{"n_layer": 20, "d_model": 448, "n_head": 7, "n_kv_head": 7, "head_dim": 64, "d_mlp": 1792, "vocab_size": 17440, "activation": "quick_gelu", "norm": "layernorm", "norm_place": "pre", "norm_eps": 1e-05, "positions": "rope", "rope_base": 10000.0, "rope_fraction": 0.25, "qk_norm": false, "attn_scale": 0.125, "bias": "all", "tie_embeddings": false, "parallel_block": true, "init": "normal", "init_std_qkv": 0.0208, "init_std_o": 0.00329, "init_std_up": 0.0208, "init_std_down": 0.00329, "optimizer": "muon_variant", "lr": 0.0126, "lr_mult_o": 1.21, "beta1": 0.93, "lr_head": 0.00641, "grad_clip": 2.0, "warmup_steps": 200, "schedule": "wsd", "decay_fraction": 0.758, "decay_shape": "sqrt", "final_lr_fraction": 0.0, "batch_tokens": 131072, "seq_len": 2048, "doc_mask": true, "train_tokens": 857600000, "steps": 6543, "dataset": "wikipedia_en"}
MLP neurons of a small language model. Each row is named by its layer, matrix (up: input weights; down: output weights) and neuron, and shows model dimensions 208-399. Each number is 128 + 24 x the weight over its row's rms, rounded and kept within 0 to 255. Numbers have three digits each.
After each neuron's rows, "fires on" lists the tokens most often at its 100 highest values on Wikipedia text that the model never trained on.

L3.up445:157134109095123064126155139111121133129112112152119096141096164101160115116135172148143132110148115089134122101151114119119124158106098127135155098131137126154127118127138116119149104124088144183129147136189095131161158142105108140158115137112103147156077157149128098137151106162158141123150103166137120160158148110126145111150122106109123161097123184157160162102162129132158115100163113128131137136140135146115142120124102120097138149116168115130105130157153102158121132100123123120134132107143101103190132122100105096099108156118115166114108107106127090163104107118135153143
L3.down445:072150105100148099079144111118104157108102166148151111137063136106150113076133135110148146105095101101108125105145153147121161140114171152159149169110114152144142118082174103128131115156113156093110140119165111133163137119120133113145124118110106137116122144142106084161161125135125170128128073131131124114108200108140151108138123126113118171127134105121149187066170104129117109109138126163133137135174138154145151146098088094123130132119103142139118127124136119137139165160108131120134115134141101123159168143096154115110092135137097168098099158096088114127150094089121121068
fires on: ";", ",", ":", " But"

L4.up388:148127158205123092131119148146084161155135107111123109133095147151150115134132149131103164151133143127113098173123138142172084116146113118163116109126121124076139124102117123134149118123126120147159150134131134118161123107120141136159167135124132098138102102107173104111148116169133131143120113145149150142122116143172095094118118119113159122140140096145180140111095116142156119098121090134153121098138104115128143114149095092118111186108118116098079128162133146168126050125123145140126180094137096109097109155133140162116170089142140122127142161114124138168074125107142097119
L4.down388:158113117159118107144095180108154171103133141147166089127110150143164114153123153133107112137170110181145121087125085124126098126119090144161121117118137159123153109150113120141139130138115142129136069100121116138104116107136072149132142122108161125166131095134131119106161159176121143155143156154106135124122100078164103134143179097099096133166144165107172093108106130088125108169178119142156140106125134132112144163119161111134151165113111139138104158090124142146109077127140110121152137130078147119144110142105106100155119101103184141166094128100155125123106129117118147142
fires on: "2", "3", "7"

L3.up242:132125161181090142127130128144093146100123136109138111146138120160168196162097154122146156161124129169162141126138130126131148131113121146112112134114156131103125129111131071113099158140150072141154112120118092146153135127137136100118122119153153098119144105114112129126128125168142136128141114160129157158105110087143142135184133146161140130133155153088099134136112126118155130161115148132161125122130137140106119085096138137120126163158079117053080094155120125129114081117126093144117152123106119170110159129135131122178140121150129101139142115119149142123130127128114103077
L3.down242:076118118107134113122147114108114122109095124133163097114108142125125137097138135134141140162183125185160169155119086102088111168174143196132133086133130162151089099107136085108150130120127130108124116112157125133093079115092138155105129130125122153116148131146081163104134132176156135158104096102147173118105125106147130167160145119104136074173136124107129137145130130129135114161136140109145117097084131157109148085134136122140134175148149097134125131162075174147115147105146114129117125090077125124102118152142117125156120132164168069087125156127126133149119139120104081137
fires on: "7", "6", "J"

L3.up47:152130135168141110113142155148152098135102130103115101156169115140088143105153116144101127154113128094105121102100144082148121145106148135124148103080092113123113152109090132129102136137149108111106132138111125110130109093150093136165124119125141130120133171143088158172112131096058155101127104126093070121110107141150172145102102109102140132108149084107134134152142115145101133119124083124126166147132148117169135124146095146115112105090109146129126121115141109187098131130089164171118101116151076156132155159093117113091121128087113138128146110156107088117152143159125138121
L3.down47:124135137127154139117115158099081142160116133168144106151141139118071124170134150145116137153114125131114108138132125123127113152122139139111149110150142133138055142115124137120146118163135109116142135108129111143134156124121073140154127146130101098117082182156130115148179098099157135099068116151137131110099104159150117138056107154136156145049095121133115150153136107144147144117139107112105170108137148110112127105127134105119114162133115144167092137150118122119140168157129104146099164137101133105147157108171144144123142134115102137146130121088120075132126083164104114123
fires on: ",", " of", " Los", " Mend", "=="

L4.up627:119103130130132126146106136079101116143144165121117138097122166139127112123103118163128131142152117109139148073102087140120144144129156101142150123144136116148144119106142115142132074144123140117122116151146117134134172086138135157154148161118130129094140146126158136114146096154161170111120064091110177108154117124126153154124162151136131159113130091133129167130117147164147091114123199132147145140126121092145148133181178146143115130106149123172110099128099115131113150168156122164145136121162162201135132157142157117098174122118137145085139105126098134128052164143111119127
L4.down627:133154130112077059126127091126098081054124121095159113125153172194101136108127130134149088118123154139147100103131125126112083127130121139084100116102118135145133088101129116102142178087102128118126098130141093101118110121142141114129156148123160141117154122089091161137143148142118093104137137135140138178116118150120131126107129134173150126120101135136113142104142118124176113094123107140149164151120158142141122095155153099087152143123090101123139106119100138120105101097150125105148130124112139082174117161113091102131102136161135094128146117100133095135104141138083154110
fires on: "\n", "7", "3", "2", "0"

L4.up1425:124126170095137116127121177150137093112116130149159126124156112129112149144083136118098119130128113135133142103131131118148117111080125094126092076126135110095107106136141166113096156135143158115119100102089132081108109162144140134120101119107130066149142135150132171157142097190136160145141094154147149104114128206124120142125176153108128151153160114093115123096114147196101123092119156104159154110117141121142148095135139141151115113121148163087092129126145124151145134120143089084117123140113080094167104173120110130112164114132107154110143116108142121141137153116085112110
L4.down1425:152104159117097122123123110144120096133089122107195121140163149165096156176130102099099160142117106101157149100097117123134121145118138138183158128082111136116152102140162152124145101139189134067136164130130115138100141118129101157124113096120123134150140104146150105136117126099148155135168130133145131068149180157142117162161155133141150158129113121124131133134080121117137134105100098103165110142110147127143168131163127094136171096137129137132135134130100178104123118104112100115138104144100130110159150142118118083109139137144117121131144137164155157153146113123138136140
fires on: " of", "==", " ==", "==="

L3.up816:134139100111091134136074121113111135120186153125118132123131101091142164131129119153108127100134109132099149108102141106117146075122127149166169123162100085143112107109127114116119121111147113123136066145115143134141127122143131122133169123160112143091157145165142136112127123133131130120147102148114121112165054108069093110146165109184139102101061129139107113149104138157178128107097152148135112135103114108116165110101138142120069141171104092140126121148134099121169132112126143145130139100112107115075121116113162103131145120117124144132127108082143145138102151118140087141
L3.down816:085133129091101147138135075123119151044137098110134155141140133124167123120161147109138120143164102132120147075147104081083122078131135101126208166145142123143132109137159128107085165074115123083113131155135144125137141130140106138137150113127098105122185119119143137081152116138132136104139109146117088131162110105092142107105114092137146104100111122142085168095110098121139145083113142156114179129121139144088105112119088109113153109128120134130135134117089133122142136160108112112095121113131138096101074129132151099123157155159121126176122104120078133129100135156143102141
fires on: "\"", "  ", " research", " Harris", " YouTube"

L4.up427:112113110127151094098169131129162150133086171137122112114120153127123074120140133093108141089177136149110135171137100155110088116126139098109123137119141165154135125114149099154133176134118135180153119131088120183101159166128120158134113216110172171135140125133160096142126101088147117147125131132129127145108112119117145109160096104126131099154132135125142125139099172206141093136163135090175097202124143139149163156100141140119129118119104125149174133100107096159132140120126135101143132119087125109130124090125105084103134152089165142084114078158120135106106088125091116113
L4.down427:103115111120103136116105138110106148146117105103117118131121166100087193125134127139144098163102134130134173151127130107106148134128161142165135119081129127150131094166152112123130107134148124079111104104138101130115139152154108070143139110132083105114127140097137143169137108152143174132151110193147126123155156112154077131112126127137104153098132147143115085115164104115146129148090144112091116132167156115081109135129143081133159138122151122121100133128151149090128132163174127149136131165115160163140141109136145143106121116108090112137136200126145129108155138136140118149
fires on: "1", "0", "2", "or"

L4.up755:135115088140095152117140173124132131132135148101166149125126159121153120072162125154102116081147122132105123139124116106145129140082137137155167145072100138158128122138117151148099116100174144097099127157130124122130102116144159143146067130153120196171158167131088112142155109106106139127158117141137093125118103154132156072127169113141147124136150146138115093125135130167089116125134152129122150110129070171120118140068105127116130142149143144159105123098148164076117114135129138129172142126101082118096123108115114140139149092156123193132125129157087118085137138142124123122
L4.down755:116132126132130091179092113105073118108124120158167105134123096122098155166123139099153131134138140117156127126114164121154112121137172095120132115164149149142120123149115090116153110163125127112108056069115109141145127144126097172107094158115116146132097145132163101139124107123105142122085129155143109158145126110162074120097086112136152145127154159120106158113150127159154122136106124150145137118139123118128086136100170107134132167146158170147114147101170150160182138125167115128098135101144146154084131136163075142151122132150173093151119090110175146157137138134120119121
fires on: ".", " of", "V", " Mend", " bacter"

L4.up777:104166136128144157122150114132133150105102154142163104140150120135107156145126149149127096121113137138110147130128139123139133096156100117099141124110159115117101096127156111133087159150126134113148096160108137109154142134159072143122117118072113160104105093112120128158135099166144121100129104111116089108148097092109101098150112148131174156168152162127175113087114167095084135120120121105133114129100187130118127087168129127131148116125147132114140051114141124137122099090107155150127136114079139129110181134125142123151100147139169093137112187151107162149118128163092125157
L4.down777:113158167139169125119157132134147162144121107101115170103122125131115119173132143107100124129109104143109125149149126113114110095146101111116106141147104131152168102144170123098149087128094156107099091134108101130175124120135128114109112170118132101147126098165172157103148143114079120129139148162145146090144117143169128133124121114166097084129158130108115110106153098125140118119155105111096124120144127111165092145188130134101158153152118127142124075141083113125135147120127117110106138138112104150137125122144114092140134137112085145129148148111122160142145169097149104145
fires on: "0", " National", ".", "1"

L3.up732:109107156116099131136120111153173116128132131149177137111136154152132138145130134133119107138103144126125154116086107119131173098138104144177113147109172134110120125103097137117115157142138125142101127130135124130142112142104143108150126141154122098134105111145134086121080117160147122154150137106119108171182134065131125142153142119220135151087155137148104168137110116106129141098165148136214130105118122116086122132097115141151110151109113121130079156140133119130130091114148102096122123132102118189116153132117156160108095141130121145166098112151119112119117088171104135116
L3.down732:128127115141145173184147100135130163156119120102155108103117142106138145171179112153125108152122121104165114114095176165093151119112102145179113180118102219133115162119116137093103162130129106095115122091125163122107130131130134144113098151132171115147123126124129093087123116170149147122097127113176109133169150169100134157129119084151117139145126126129117105150193102102119127159097174103144120129109074145133161152188107067126131114127165139103131129116148149153099146091160115121157157080120100131131125113100099130104149129113123110183128163142150133114105109135134115126
fires on: "6", " Bar", " Camb"

L3.up1326:119138126136127171115129097174092130133122152142106151104145109126124172118110118166124130151098133141171116063141086125127156110138086134138174150117082128090127141100126129124156152142161116112126135137120137122124098111160068144125123084099097101144145097178087167112107090124120136129136110152148186128178094138117117153137124103144125105118146081126085093131102128152147148093115114114157095172115147126113126114134148150142115115136136122089149122114129131136137116127093106125101157092136157142148122148132159137175120168137131112129141109108112086091105127142113086155
L3.down1326:140100118115104172121134127140148128118126163142096134096164109131114088112123115123131121069135110146125075112122083156156144109149113107101148171123132155096109157087159123119136145157130122123163122137094088148140118139142114089130112126129102111118130150166136143119103123099159132096147113167115159103171159136141115113116120082170127098143132169120128126125114108127133129122139123131141138147123148126116116120144147197142077119129112149086146141111110114135148099162102172146167160127125131110157127146112092131145145164094153118108125110102142061127112117120135127139
fires on: "1", "0", "4", "3", "2", "===="

L3.up1318:125159131154093136104181119151121134130146136141153100111097141106107127146122171112108138143124171132120112142125130140142141116130125143135142129136174142118123119063123138106161112134146099151110144129128149095112118133125118109120148123139130119108124143095138135144117151098095175109135150113115111146152111166139138085106146128136121118153136130151083129086126135121147114103135069093151125173168111101120133123164096157133111140120108148138170162147105103152136103132140105060155115078107148114084127139092145148119151135144183150161104100116145110130094070073099150089
L3.down1318:135140158116124126135134165161123157049145104138131161124107110141106159105118154116112160149103165122128095186121109135140131107109124109136111109110186108141128116094152109118150116122126167144163187136097151134103153171123107132122156134165129110096135142164108118114149098117123148112137141146130084123149131173121138130143127097157157130141140122140129147105123114117150133114139103100178096094149106133144126155149127152148148118118152133135146166139104104187109157135114135106145127082125130138084178151112121126124117102131181107165121132151115072185113077076089166094
fires on: "\n", "0", " take", "2", "=", "1"

L15.up1115:130154074156102105080129088136105129106070100122127158171118128140152141105141137122133078096135131139144100117122097139101113143115118137084128109150101127140119118116117171156101136152118128109115164086133135122134130147133076170127114144104127089115117131120149131113125063147154166138148117103122101160143124142140128121137120127115114115140110147075128124122130123140143109140110112113114082140141119145096132135103112107130184153078134137099136134148152097135109121160097100121107103145111128123123129113160086096123112098088128148120126110158103108116136132112146135096
L15.down1115:143120184130141165142158141108171123119110100119125113100083126064142105161119124145163143178099110102140158173133109077097149112152079152195149147126137122135135067139155162134148135117120118133127141157097131154144137201105145134126131147132141089166090106094158127137130153162121116074129147140124123074119150103125108089136120135138120139148115124161117139140120126129152140129125083114114158160129114109134126118146150136102144102107147144113100170123124135100110150132134122162140171126130183150134150177096119139080126162151139157113166112109143091083154120110100088107
fires on: ",", ";", " that"

L3.up618:131132162131134153106104123140154114149102160152126126125173134106098115145136153131096108159118167138135194147103096135179127135118099095117145083138130104134183137153115139109103116096140121118171112132124182142151132150072151140151122140156126128152126158136110150154140123125152168142115158116110142140098128153141111155148136113132102131134149114174117123140110153123136138101100119119123127098108185084115092138133110181120128158157138121118096134101105102198167110092127111114124113147137094135124102145112126148123152086144157159128111160134153145137133096086094124109
L3.down618:121104082125132152137109112149134121147138120110125114098142113099100085136167162126100140142129169128120181150134102125129115163108146152120131095132133125123182127133151155090134116133140095107185115162104134144136141126152144129141112135156149153160140150177075152133139122141117137105147105118138153119122176126124107145153148092138132104125092131147113077113088104165122110127114094129130094087134188103085142121128119157145091095167137155141119148109141129163153132066141102123100109085133098128103085105128108135143135146130113164176138125138123149154124076091127112116
fires on: "-", " of", "0", ":"

L3.up382:129098130148110112147105161135149174136120129152162139133130085139156165159073115069115122139124136103128157151098116136132163155137156148126137127101091143122152127129129135113144151115126164133125131132121103141154103136141124132122131148127144101119146119173113134118129129160119153157137148151132127133107125158119170129106124146157170125127130127152088142171108159100135146122087076152132208080101123126127150114162095145106157149137139097084103155116137143173161101095107119122130153123125126138140143139169119140142144139112144106135149107117122142105110126157123114093
L3.down382:158145131094121105152156133144127132142143121101180115144108151132135153136072138099121153142135102104129128206106084144139142158110119151116109102142105167144110123146110085116118110142160147132104127100127123189110133149129146136147135145172131118115173135108118135105154132110136129097120110107124124139149104140139135174120153134116176139107125152115147138179149096148107110177123163138148148112143136112129099101153164113105094132094139132151133139158130144144148122083108141199131151106162167128129115115125119123103161183110127091160080093149165169123114104126135126139
fires on: "6", "5", "omin", "umb", " birth"

L3.up614:113178133114154122090126116116148155133145119132133114142128137081156097112140134142140125136118134176107129144126136127143139104064075121130155129146110115088123152073081125122125171091148163127135107099128097111117142155115105102124160130089134108101125096121119086104106138087153142094152137146087142132113160089123159122148148102142133116110131103167093155103136145137086135146116125083175112154140159124104139111128170133140113102103124142141154115102118076162081155087155152139135125106113158145124109151173146140101101140115170077129106125098145119178134112140092103099
L3.down614:095129132135164109143099140149175155168159136134104134117121150103076115105146119132098090115116132133116151113145113145114130159118149076140162147136100132138133187123152151145150136091117123103100124120173086140162157115151112119121136141123121101109124157116160115168148136137166143107149149182129136164103070117132124084112141119106129119126141140119110136115163154109110108166098124095134112127159149128117166111136137095092132123141151152135157135115120091099094110160131134136124133111125129144123133118139129117156155087098100100158125161119119156128138082101092115136
fires on: "0", "1", "2"

L3.up227:097077158091124129109148159130131107151083103187138152107140118137116133098137150121087119100144122118145143129111105117174139100084094120156140135122135128085143088143121094168142164170127104133142149166115149113104116169137148152116118122105135116146142161143124142140132113178082115130160096130094139138124144156117119152135147137133131159153126144094103152110109135148112076087168110113119122097134125111141139109144153127109127142133161152134158098082129111137143140119146097138130130112152114152111134138115133154133158118123125141124088130118138138145125123095085126110
L3.down227:153081135104111127107171159147118089113118105130198131121139135142128131136113114111095156123134122107150170089097127125124109127121131124149112110091143122120131128156122138091098153132107121131136138139078141154133068159149108143114107089131114148110113187127158152162123133125087144114134159134131142101111104140165113162134111077138103090167123141075116143149106174149147113072146078108134120117122195118116126147137140109151141135117126126140135161127110124146175111154132097168160115127115124110157097113101164105121181135133117101102130133144161153140198122124118125109
fires on: "==", " ==", "===", " of", " ===", ")==="

L3.up1271:163137125151111120102151137163187103115140154074112138154134086115123118132173136104135142193130141156106153168100158145135146149136124114101111150073090125113131134065141140104118149087132082129141106126135120091161122132120109119146149141140113121092104124141142144128125136084137196143119138137140131152129137130104119129143125104122164164135118140114095158103125134163129128088104100144129082115144136113118126113156137155106102113132096112116134115160094096115113093086125154108127123075121098146121113136096148105124099131130112139169117149153127163120096098064106166103
L3.down1271:139134142118129149095135162143196116080125118062133159146114113135128157126112124129155147168116125159136151177120128120134144145169171091112100151141160106114097127074140150135099129104140129133167141075116139111139131142122145110155146151112107122071123112149133150089131157074127158131124124131108147152165130130132161128156116128126150126132150095128113149120178165142128112109119113125130077099132129142115139118125141142141114144102147108081154137106109097140094118113094124089147131119148093115145134148128111091120093139137132107164146125203132189146131131082093172119
fires on: "0", "3", "2", "4", "5", "1"

L4.up43:112123102135131101116124131132147170074099150102118132158097135106120123107139144093130173121149141136105110124107110098159115086111113135120163116112113097131125163169138099167130121166116149178161168072141152127127103165149102113145113160134136088133141120113156126131122144118132137105159131158169119151122161113114105112138142145154120101120154146125090200117151140171149097148132180100074061157097115134094164129129128130122188105081131138151108147124154141133101120126142184156114132148146090118095142112115146095126129137111127116104128096131099071180137118130130142102
L4.down43:157135114184139118159138163105094193180091125120110156133109179079098103116127118102111124148090130116151131110141148124129158166093072184128149129182150140074097116147106135156174182111131118133120142109135143122139105121133092118125131114118113124114073108122125129120136137119134122208135078121109158113108119105151106141152178119152144120115144127162141107149119125095151142177112133146109130114126111094114110177133121104121142126097130126148101111146107118130125085124101141166088129137115109115114119119135151139118134084119104128099125138103108157143110112124105115121
fires on: ",", " Dr", " st", "H", "St", " St"

L3.up1535:132119200112154138115105167107151113140072117165134116137178157116123116134177159121086151104149150129138102177113139114151133133128077111135115081104157130113132107116112110119127129146143103147134155104115131136136111123112145147138133126107173173125095098103103118139118132144134126091136134130144139136114145174119127105088114169136157160118148116140096163091108115140091121158107138106104082103141128206143116130154152118141106132129161128144111108129158160151098118131148121136146130102157121116124132076142146128146138137127126119104117169141177134143120149128083095091
L3.down1535:130113179092148159145093147159153098127089109187150141164174162158108117125168158098055169112136151136157167113114151117126153088135119109156091107103146149100095142128134133100143110156163125129150147120084099129129102118119141108150089138143170148156100136087124136128130130134134136104144129108180110159117137156126137128115110144121148112152171138123087170122141094136100118137108153136087106106143134171153139167126136118143133131133185143153138134144125148141116107147126121110155121160165096118158168114138159145137128140137149102136092139116137136130130139134122114089
fires on: "==", " ==", "|---|---|---|---|---|---|"

L3.up375:098111146132106097091137187152129127137135104122150179105105136124147096123120124124141105094159140108043143092159137101141126097110130142113157149148108140146130177097134146138062132118128128139149128125088078129141138170163126145120117175112149130096113110073120133143115132107103161108135123109131080154130121107089163135151107140118112115129111099129114140123110128153107117118173153146108156164162118158110124156169171139139126116130099138129159106132111111175101153077171138121119148162089123145114135134183106116092184132105095104148134111164074148156128108165135109129
L3.down375:146099072127083112122101174104090113166117106123106172103111169106106097142140135129144110124139117118134159148124124162160114122117102091115167116146148133168154125160114143116120144125139137137148102135104094118125144169137138119133111101131142107130150130071151156156136141144138142138129120154153127142163086115153117135101118144087117135132085181111094136108113114082145128132127135136080139151141141134137152140128097140123161173147127136150135097122142144125111118114124162133134121125161117146128140134165117132163137093099088146138122140126098121137169110131101090149
fires on: "0", "1", "2"

L4.up1122:130096194135086135151100127153136116166165157099097106114113148104150126131120114142133126181097125089137130127110113081146143121164120130135140098117145073121138149119137128157096158170133130102179145117131144117125156088147110154145109083150126134124109125148123105085168132088132093149141135108074100138149179115148173153098187144143151128126162104160058109151122137102136112168118150131115120147139096129169136130151153117157125118137108145084134157129092138112129136111118138107175126131111144144143112108127133132095099155135108123095147143141118141080126136161128121100
L4.down1122:174139158099140106087110137122128135067125086156108109113106088103156145068143129145080097109144126131192109157153108152108130136104159117130153135124102133075144122162140128104195141173123099094163131116126114081109130128131101108170155087169117138109121167148122107111143103092156187108130152104157130121108159144158109119157128147115157119142139134143124103146140152163095117097138138149174142092115176102119155125107130124109141135131115132128098079154092143190124104123112173130102113126094123141140130137145122061128117112147133109135153184146110110146150138152129151094
fires on: "0", "1", "5", " Greek", " of", " size"

L3.up1157:110116161138117092132158111176144110120145163094171090137099106092122178161131118156135140151111117141116128119095112126153120176107105151149156141103091152080101135081136128103113144130111130131168136166147117135163136139121132108134121131087117080086120160146110132082128142114140144136144136117146149142094176145114119146168120174106129108138139122117127129078129105136114093165121083113167136118170123113125111144110140124139122120167135122133151168172142096165148110113131134071140116135110125095169140161179148130113116138121113138156139186138104147152117070110147159085
L3.down1157:097099141143100080134078144095118113107114157103147136146168126134096113107118141119143127094143115132126105123132094084146145113134142145154164117081128146112143108129118129124129106120120161173127138146112142130143123144137175080140140094118114098098162172141133094123170150102141131135170107176129119146118153151107133131143128154149159118112133136149101131100145119161121108140164107119170122128148159168108147097162150134127137114146122145132124149141120124152137116137107133089159085114140090111130166166146095150106118108132130107144146158125144139153116070138122134092
fires on: "0", "1", "2", "8"

L4.up432:125133097124103150133103159170088121122150122118118158114104139131168124120132125147127101116100108126128154074099132115142118160185142135126139128120099081125176175139220131095121096154096167142112131144133168129119148090171092150132088105155149095103116113115120136123136110131145144113130099148149132107126132118089163118169157121110132127116176138157105153137099122104144133138130118109142112144139117139115112126149129149118120102135158154108143127139092138170111125130104152155131128124145117156137165133142127115131134093131114163113141185076124143117141126128132148138
L4.down432:095124094147128185186134146108140089115179138069155147127148127111114143157117152122074136117127138143158145093119120176129126130120134149168127114120124147122146104165115156115147144117137143117150123129144201135098136115138130180132152147129177127134160128144098135146153151136132117188132080145171177098152157159108162123105154093135124148153140128111102123114145137104117097113100129162138172101125143105123183120108119111146115109134096139121147107110085113127139135105162110112127107106158174113147109125081096135147147121114117113162160130184114052108138106136103151169
fires on: "8", "3", "4", "0", " social", " Sub"

L3.up1551:148139131117130115138128124140167184134129129118131117169114101097130173147140131157178137170112161114144140112157124131116165122128127136145151125138139108124069151100098152113112199133152136055145103087124138117133121111120102141152115103142115095123141130136128151105150139141117156130124137147148184101152179141159122136110124089115181125118105117155079113096119143159129088148144132115131111178099062124142106136156166139122159102113113117118138099141124139148156106107111170132131119134136112136127122163105107119128111154115120095125163083144099104142125129141097110064
L3.down1551:158111115148159118095134128082131143145162131126105141117112120148130152158154120169137103139195138122145112129105123136126101105141157095146145126159125123148086140059119129110114131149122115112138128088127134100165154053151102151143148124135096119133137151144137141113136112118147131125128149146106108175168129113122134095123143126070155135114145162173116193096136129178088151143139108107144118149088126128154134121146138126144163123095113177088141119140157132129149116137118156151149105090146098118119130148108118128161151168086138102133135123125120095132124156111123139107
fires on: "1", "2", " following", " lead", " Ph", " of"

L4.up973:118148145140113130137104165135193166146125123085109155150106085148129130115140124118134104164083121121130111124196123103106120123098109121142134152129160126126119172107113124134126120105154170104174119172111103086142124111093108112112134101132132140133149105143138140060158140110143110132120155092166123077069147127112149149103159126107124077152130089116106136145126150126109099161150128130166068156163131114138170137135140125149160107097125137083139096094142102153119161123144165102132156115125103109143128157122165108093093128139126105133145159136115169140150114141117149136
L4.down973:143147100104108107141123155119118108127132121110081167140087131178108138119168111088150127147147091088106126120163121179122114128124123111153144117166172136137120134118122132142113113102125138094102142113108134135157080123147150099180148149066130172134105148126141157144157150116117101126108170136122109095087119161137125159106114124074124111163163139114130185124141139149165134175088125144123117122137130122177190129135122138140126119127127128132123128111131128124138166133135108152161154079096084119077151124111135155134083114126121128125132126076088173111123142125118155133
fires on: "1", "2", "0", " pl", "oll"

L4.up166:123134115127095132137111159159118156147077096143115106141092104082150141114119133111117129103178113103138125100093133101126165117120093143138181110130100115135117129102125127204124095171101145162159107136100090088130117126162119166159112144122146124134113144128159095133078123112152118134178125148130100091142150143128135140162107150145101196120092129161142099136137100148162111142160115162125128148074098129081133136133119144112118115103119118117068135113132096105129114111144104124128175129172145146140101103116111139094085150099146184138087097133114080113144148105142145097
L4.down166:126120130099105115116128093129049116131123126131107125151135103117195141127108090107150087116085086140099137107160170074131136136077114113136110120201121095125131092070140110147106182138122137123091104088134098110144143110119124126149112148137099123124143147107137153171087159153128107118120087142114159100140168122143114125112133132128134115126124121104125128136118122127110140144105100117108092123143109112128149177154123124128152130097119105099076122182148139100161156145067146118154117125168138070144087140147107129104117153144158145156139124131119104116152119115085162114
fires on: ",", " that", "ion"

L3.up268:075130157158112138125141083128095125139146123118157127112164147152131133180135107145104097172129107114155135125136106145098131127118107153150128093101100147087136124119087128153123127146115115108110086145146110109175093128114153130133142123135126134146134078126102088107159165196118152119152110102130144132102106097138138121164160089142101124153144100120041139084113123128148160103110122126148114146155140144086138130085103137143102135124122108136073138123156094123138082132130093118114133139120100181133129124121122159138111149148152087148150114158121122116091110079141149098
L3.down268:128134117141108128141145168165108114088154137133191116153152182123108118172107123148148131115169117131165103145147128130139125137144109165151142111106146159115105110151122123118125163150140135130138133133146160100136110129127145134129119116125143149124162107130126122122140161171154132116129096097125168139147161095140140132096135041125127088132147156107104111134134095116121174149150133142159153157134111064095122121125139118169159158104145104129127174136149167151109112117141104152124128156153115145132093139109155148138112174148147126121116158135135134144129124173116118154
fires on: "7", "6", " hold"

L15.up641:119153114175154118136119139120155120111121155164126148127091122159147097121109124126112136140129096124154140162105115139119115148122151147077133137081147098127112099154107107141090141138074139165150096125153128111067140138165081163106123147089110114128095108118094127106109092143153104120071140168097090163179148138113119089159129162125122119134151137122184141148114142081132140131132127110183122094128111123075120103169113140123092132122116134079122128130124153132149090122142146167114110126126108182133156138123132118139134114136164157135128096122109114141160120116071119151
L15.down641:120067153130125107097112141075084124139156153142105114131134119135119172187130145101075141115082121134126099141147149182144120133118125137148124116134151145110141154151130129091158117096149105112124115100114145155133142120119164123093123165118115121140139127107123149125116117119146112145133147128174115155123127128104112136147135128116130089191143155122154122124134129147147114094124149151151141132057128110116108106129137165121083108157130134148164130117113137104096121132158069131108117100127101142088107114116119137142152108138135115142175127136126162089143128162163124160
fires on: "1", " back", " in"

L4.up864:128146128104150150132170119108154086124132146140136117146161073102100117113124131111143120130112123115159120064132143124116123100099145131127109136118143095110130093168103119144109107117098141091140116145080132106133137152110139156149116143125135119106117138072110179167116081153109152141130147137125128091139102114158158117139138101113096117125163162139146122160128156136129138109153103148138144122116143116127171110115111139148179127157148146088132085141169107137151089080083100124089130140147133140179157169159150162133139084112176124151130142117139163152132144122108073127
L4.down864:122123056123122138112138108113156120132194138121115117157148110120135122146137149129102125089141109113127082106136141146114145167156110146137130140164155138100173138121149141119125122091120152130094130120127151127095111093096116125104079053153135124168136112120143115168133147145152107118103099137124133098163114174093094159214129100091119122123120133161128129136108133140152104133102115162118148142095144132108139121114087158130128145119150121128152139124096134112129109120126140127167099126115106087110135142114095166081102140122153162105168165128112103176149072094139158149
fires on: " of", ".", ":", "0"

L4.up125:133146133147131152132087111117122128116104132141118113190178097104151121082138140099157135105119130137106095159154099084131134082113091127097138131141180109115142160117086139140093122135117134159111144127180120101130096096141163133137139145107131120144100163138092113115117118108139144128158127134112174155145108118142098131124110134118109169144101114144105133118109156168137096132141145116132127140143114138085136162117139101116158136091157090126102168125080140127102181093134152121092077137120081129114114135109159085111139105114141138132134189196107143126195142117106131129
L4.down125:095152126136115124097114143141143109074113128091065112125126119132139122131138151141092127164117115115148107194077144125134144115063127133152126117141103132138100136155170160111156130152115148105104085100169135140122137160101140069143084156116141154109135124127127162163115177155155119085093108098119132089175142137149162138125119161137117153116144125148131102107113133170132196145102141100178114162110117151100162139122078133136114115155101084169116140146098128141140127140093122129113111150098110162136116149114125120120146146143135166146132144114112129100098154088128150100
fires on: " that", "2", "8", "3", "4", "1"